Weights of a small transformer language model: MLP 1024 GeGLU, tied embeddings.
MLP neurons of a small language model. Each row is named by its layer, matrix (gate and up: input weights; down: output weights) and neuron, and shows model dimensions 80-335. Each number is 500 + 40 x the weight over its row's rms, rounded and kept within 0 to 999. Numbers have three digits each. A neuron's up and down rows have the sign that makes its largest values positive.
After each neuron's rows, "fires after" lists the tokens most often just before its 100 highest values on Wikipedia text that the model never trained on. A number after a token or word is its count.

L2.gate18:448472461531481556572490490480596472520540458562498517460520473522484537549503540539461452500461463500492497532491462479438559518486441503492501438400507470450490559492506573548498533487567461468547569462506570491482487483460525488477485531460487494438481449517555575571543442522519479527531501541494529517492472517535439586579531501530480501505522499549483442486475504555457562530481449488557441552501395571552410502532426561484457523500422504588478492485459480458495446507457456531575485531450489554492453525507512491568432530519536498574492499437456598446538499491506515590543496504532448508513456526526604489476481443544464498509406464534521543507508526518501534525559469552466476456568536506461488613511472560547474468455442527499541491529504473549510538536456443
L2.up18:518408455497525545524518505374522506425477417435418523414445510436485485457439540391529483576525476509474538488538482535526582500519534584463509547420568533494499512409514468463537516573479556495535392502446468538498465567593470500546499506532508478560490549491529502487457483526502449556460540525470498509479414537546502475512501521485505507442509522551519417512475536519508535446477492601417489468519534510492444473533507449511480539466557471528485501449497480541482528501482513462518517460426497495457518490502461527510541464521456551503515524499543443470482517566503497541523490459495432473506483576520506531513503543572471544516556558535469480535451467519500458494493533520563485513550456477506421500574540501488439543500500504563553518534484493473465521435493473
L2.down18:551534525438455476455560489617452459555510553508516516586550477482535557523555562535544493422451528465514500485476412485444485583465532488510526495499455540475519530511476506464529496403466463428474501482506508467520535502384508520508460453471484537512520494567399446475499581508489547460525443474488493533555563469514523528519492500505479512536482542563423478472510466492509492485585465437566474467563495507508569536450511467484568507542455469437492508481539544469465473492476471540528523446520499528443543524451530470488551513514512495482571538457516462495553437499441490500519553449476539531446440450493496446521526494420541499470506529467521519504482519468580550507394513547477521525508530491529523489504478543472503431502519457427475483492545469479451472496476512
fires after: "ic" 18, "C" 11, "ac" 9, "M" 9, " C" 8, " count" 7

L7.gate641:481487439553540502566489536461511510447480480537504515493486522518582497476563534522430562480535541484526502465521490496521498480487509498525458513486556438511440484484578484482478501468493441552554481483491480537536528480568491505521620559464555520497497525464448450489510567509537582534453525476538474482517500502487550519577475462507439563488479543480560558541534550544532564503560500498511449422506455520478509583481555475477559552497511516513537491497492451461416481372549508432530554461495422514527523406552578445467518497514477516461510564469554456561573486574504478532542473459469434518475503456455451498463505509471461477449558511481576482549459473436467450559503545537450530495537636441450467431462518478447486479516454507454560543503457494527511507517500481
L7.up641:444448464534492536445532448450449469491474497532499535427549504517453436450459532531504408469505453517481481504514555527560487485561499425494520533550558477499430568435522536553496531548463466548445446431504533505444527515480521527505437442494487514496474477477490527543451497400446476530510522582549527557478553466477510542539459463519473474463520511525445498506483543535519455507484526508510512480540507477498569479462512561497510511567541517514490497473548538552537485532490494470477564497427542444474483435492433503523556510537479561512421586495496433468528531478576546502512389498468476504519523515496601449473519506495477492563526474520458455541436510533535509609495509570489458523457527544549536522538520580478468457513596554569478492597499513531497446528443514
L7.down641:565527488477584439577538478436501495537516471504489490559521459496507500501478489477513499491492544530458468495543473540480552544461559464539464479494526500588515498489557501439433448539460540504496492460418501561581492442493499588480519490512465491430507547453505541489525483487472540450516536601484538470528471497464520511419554468536481491462397492479508482480574485500482551511527577549496475448493445527385531438492537561570540497524539430563552506489484531460458599495531527445528568520545446521445515497561458466478495510487514486504548476517510467527512511498549490521451569448486539439443531443516481526583545452499520548487494478519460484551470508481506457512488603508533482457466417540469472509471500496537488524548490497493484532519497518501523459516494496
fires after: "," 81, " ." 6

L7.gate915:529529484584511491471556475462474490550440493536432477472561508502553514494506537528582461514575507493449527452488469537504597505486481500524432494524577538557468484512530432461464457495465468534527447473494479542490498472515485482599495462539498537521471561512543563489429450498475449557590456495475485558576484447486541583522515477474482500492524432493534517458476529523500579417446466502513511489499497528598426478459541443544518489530510490508493563526518481471488525427519501469584559479479478505512537455537469476493471517533471503558457443459503406538514577475588491494477480514496542528511458536512521518501546509573458487553460581485496453465516545540473509477536572530493499498492588541532574426461507554484523466484478534504463542561446519472509481495515568
L7.up915:453518493484622458525491494532431608467513429530519462527510502587469476535523499520542431480469437493555514567443502514448515448543526580543533559459506515566498467541540457504475459492482444451422491554482466512525451478584485552485513421546584518484516550483498469520516555512560490548486418477511507480461482496544478506513569504536535522563505553486501510520463508541478491495485379440455524409484589534473493532501517492502514475485521556557474470557477516455486513488431467479445460471465509497547511456547482560530528451531452503462585491544515530503492601535581467476466520538474503507496564488441503518531577547445449465481448496520421496500527489520550492537497544583479433560478536459488512473485456542552516530515518449492469495584548520576524482518466512
L7.down915:490492428448506531475542518469565445520492493517528420485486447494513481466566461563452561534587510566555438465564462454442494581492478494506515553506454556530527580476491492432513489498638478542529485381505499565517476498485475523514530546452550494467514575497491508542537430485550448462528529440519475510450448426535552487523501494527455491534484422462582429447543563447524483466546507499507462502522480524481506439523556489529515454505540430508502470485498434482575624504560438478550509527569437418438484491567505503476511540480474487468492511442545507522511499499463449546515535498542445469525525515491515458518468536517519519443580515556553522499559552546494477446550552479523540462507444539458526439477535456509507461493537539473456561396470467450504555554532487
fires after: "," 47, "g" 4

L2.gate629:426455432511559538506473504522492475510444476461481511526504500518507509498552510548459557546551504428483499467488523445539490492527489454428569448461527444488440418439443501480506538516496541438533577517482479540539584455514536536520461450514488528482478491464554477511515525495529538504496526547481501445503528523480454486535479537508563482494476508503452483445520482465525463485535443549486480481440494440533536526463501419530526454449532503490541453463548448539485561519490499501531460478455522465490571474542405551469517514458530510528480539446458444473567529506513467475462385564492533546461498478466595510491524512482497514449510503537449434512522555525467440522438563494472444492482548461442469612524608540484471529588524439593533509491473505421485558511461520
L2.up629:395535394513534524447511537561487511460531463480559442577535517466399565508542501496543535464473449493489516414517498560564466515508507485518533491536493539485475456564518534535454467495501533490514518468451472552552477510573476502497497466481469444532544523492556528450481537497459510431500491479595516506471552444490477517449495588486494526498475484522444556559430526492509498476483535613467536496524522458543571507430481540503515557465449489523435460366436420528511490516513489495452493527528545499459495456467528518449534535546502507486449481563466491471544482494484461557521512501612577464503475469477520467420454505493567436549479449506520511482508477497442525430496530492492564515464441461523563472565499491492558491507508584502517494509491455612471547520540531
L2.down629:526450518457503495564564471440502477540481531472526509484487535594509463463475460482531496448489535497489551529482523532478541528516546504564479559466480546497491558556495477517489514475507530463510419460518469545520469536445499427486511620474570535528488501555459461551486429517524474455463508465560533583508589485456508504547516479420544517530504513466485468507510432534518479510451462467463483531522474546425542484533511457519473542530518452462544515489513512387490514524562499541439556403505476439518517515525435493468387470470525530456479499483603552480477556392458520474533532507471485558512524511549461555576579545473498579504499495527459513446507499584484525499497483474570450454544489548526445464480521455484463537490508490463488537464505509460502475472559459
fires after: " F" 27, "f" 15, "ab" 6, " qu" 5, "ers" 4, " f" 4

L2.gate781:481460543392613486523487472566477488488506527556540568511504477529437480538516468445492509478558494471456501527616502494511543522518512516620452535532455481481564493559489478505430521488568542506459465508530490462501410452576555475516545488544550557481439457489526507528453504527540456459556530451566522574538527463508579505507480536496496466550578451482544499472474519454502502538529466557517532482476496537463421517536589447568557468518524479563503556465538482485475478510515491446560499511434423549484560443513446451492554533523512487540490538495521541611540464500459482496472483522529522512562583477580444435538530500497482563482458495480464524528467594457563540469454459497444451505499474528435533529519437523500497541499470496501480538509435563519495421510557499
L2.up781:512402476576520475481417522487507459447529493438497474487506543525591504438478501449516473522450432511509464518487446494476499524562482399496533470480408515527521506486487503439458513468469457522552490565480513497490553431485500496564517501519501516433492560505456466525504566475586415469511524546489485448500497508511462494517485558508481513526540447541519537474492525544494515575529449518533530450436471492407512468524509503505514520481590555430586485516448558512521499549431494423518536487404484386514474485511450499574528471511529487516424508486532498543554508501494474531525455534507443536460587477497556535527533499537504555505526563513521560556534501470490513549575533531501503518473530474492495486513512464441453508474488485566491444573525502500523457508474518
L2.down781:494521566487476432489541510530531454466531431515515528544437526507445449529551526484530522483529484507553475505563522568538513542499484531570507482506532495451457516549512474521484502474541498500487412551459524507484468543472541468456492488528536522476503482444548520539521494472521500490533529503564621495445513454548550486500521467442513522558527433460482524588524476476575444493494540548489567561515470487577432508551477505555512516570474511545522498461396469489436491504545568476489586463451577522516541447426559495451562586514449496460508517456476462514512519479470488471511505512511536507521526472555452465498489498527503428557487547433531507516455558509478462431519394505480488520504432505419570498532514517537568513499489435524551526516469427459488439467432480
fires after: "H" 22, " W" 14, " Th" 10, " H" 7, "ound" 6

L2.gate77:536453485565440518499528538444519446525441462486425488450578502529500494478534484553482513444520537517519622518459510537524502539563513477445499536535507519466577569536447513479500472498574521508468445524591533486464498551486524538587489450542538511466468426529458533442514524447508510493463502506550458507547504511512564481531507455445510524429548520429526501466515457570506458467486550565446457441517440483377513419481526517486561455541545556433469469529484494588534485476499496538474493503502470477482566463491526515555450458551551447490452549502509440522535502532502448461509437549456383470484502568498500569468523518458554478488505466497490508530520407460458529508527530484465448521415449549464487512461491515507524462481450478535510446530503441530519536526442498
L2.up77:532562453475415521497531541547502478556506541470439462483504507519502452410553458423537560482509513492564533459450487538516460549527509460473489481436472450530486519542603458450426470491452441538538542487464494489476569446494511473522552426509441458478497471508554480430482447524470491496561468534469457504526482533503451459462464433519500576452551533507478463501465484547533444561481451546503464539518508471489521424530435529521486475521544501540450471528488487490444514490487526417508539520517506484474492495482506452460534545465505500517449520555479537445469478495559466469522442443602479485615491445527490507498451414547512498429509473554524510428527509478464499512492541531520448474557567477504579444494513526530529507457543542542524424435539457456518509547457515
L2.down77:544516554515560524450524458457502551516442488563531546505475501434542506558418471522516419582503539504489512493569499550497451431481568572499462465502491493489534477537487491513488589492499458443485486498439538502507456591469532472493492579504549504451497492509478484621419490549411458436436513504572511509484506470503484522491476525518534504483457488522478479570548506529473596443477512555552454468495522513491419480502606493532440447448439486475502536510473514436515512485486547498558456465435533544546500473494452486546430473498465498521503519507512512485514503530453471554430503498511523527418543549523530502501548496534450562551466452464529452536493444504586470577465522523501537538501482563514441474503525468455480519470477482456480535531484495541549498494473564
fires after: "f" 19, " High" 10, " f" 9, " F" 8, " acqu" 5, " b" 4

L2.gate665:482501585502562526512520504519495498552489493511575461484500552505559491550473505507471561543555413477407494530430438563534507579445513535571541560479435478472463485486413537493496436465512514526489502545505451508548481522524453491567471389506497490533580513435500447493477523516480482544477446466462495477531473493489556544501411568571503516420511536525516508525484512529501429492528514509559518480523517447543484511508446509429462475477510511550484548498536462473431487441448488490423440477501457530503508439544503491501525519483488467581517495530447547488485478475515519581494500521484547545517532527509530515426517479428482552518513582475519534534503465558564465523603515516479549480502481518562487568524414485484527515527442485477492568470493556575449409467568457
L2.up665:515504488615519486445531534618450485456505405491536509527454545515479572476543429472436517566475502493457449488517489539531572513488474494491507467497469454478546488517460538483582496528496587480547524503450504460499543394499518493551470477499536580531495455487528458501475472525445448473477617446486508467530505495477455488535546478521539481421451505512516448470468522539559525404522493488433455417485567523547512496487500516534500498525432471502586513577584438491463531520465475513482479462471492485510424459506515448513527477501484511482476565466475488541482448463510509510487509453522481491520530500471539498551556559449516537512501535539491556500477493536568485563553521534509463503473497482524539526525535532433520469503443555487470514498468442524515543522619365
L2.down665:454506449471394475529454450472512488545468461585475466487546486538507500518529490481599488510547489498470494540474493523521554523494553497515530500511466480508507491522499453507407555409530492557470486562581493514489454543468432518453491414498521546491536504463478496439439512514513437514533374560503468469469448522511530498425525504494512478501460482408510479494475494544466463592520472463533469537481554385511495444470544487459526471455521491502436496525447543501483484490524567498482522531496497485510516533562436452431485528540429507572538502460488452452553512415524469419528478544495557454490553515624491533465517497537546494518508510463557456511536505543432408486543538505532528510494472438455514509508456502523484538538438427513476506539504512472503446543494524
fires after: " h" 34, " G" 16, " H" 12, "H" 8

L2.gate560:537554480473543470546506504507563451523486500488469517577541520496495538535524564440517514633566518567478450493546390444521503533497450450469473475410491565462474500528506489527530547562494470506431454505468555487464421524511447469534541548455506461486553469496495534487509540480569526529497487482491475448495424571579490486504551544410534468564496502460502507540430479501445457547532536543488503506442522406491408501559471484512479558515453473450454488467512450519507476419498494536530501473496537506448512534502559490544503433565463473492524418520428558483501509470497500526481497529515477538517554508489527513440541480573508495429489575463502534532540457460501534440536568440491503430509445557532456457502463432550543460482504494437559499477525565388509539479423491
L2.up560:432473524594567463460469527524463389532533528543492484516481474530436516500555573469515378535484472528580492479505491534509518534529539517558533510515464445514482503467479501465594522580555469540489480516499500468514474502500529454569426522507558471487444448475523542468474499469452570511487500453502544509555485485445476530499509475493519531481499490480498407421472486469493569502505496548507465535486489534521512518507560468523532509467444494485599543456568490637563481480530467492553491437455485525581474430482566467509503523557555557524442554400537451514505503441494443444502488480539465512444434516498491524540515508511518441507530535481450485473419579498562470437489505420540523478365485452489473499539501496505439529518506501416468524533490508503571522506556554
L2.down560:543465494477480508531490498464534660523489441495488505451539519495520490508516523521436557447511501493489453510491518521448466507468496486433493450506582577478435450547510487455484472485454500473479552451510528545509573514466511455503489478569507502540508468478483488466512525551510563534500563491433489442507521530531443513558429475464498514438465494502552518554473489536552416524482528476441548521480546393456451472478506538483513499461498445587482468464449447458466442537500478484447557422491482402461486513504511521559551462524538420462525457479456537507481521477504516505524587500382520510501491536373458475443558569441555465475490526452473563465581413511526466484504499527440475499615525518443520527494495519482513435451502521603477451449560498527474525523451474
fires after: "M" 34, " M" 13, " m" 12, "ic" 7, " the" 5, "-M" 4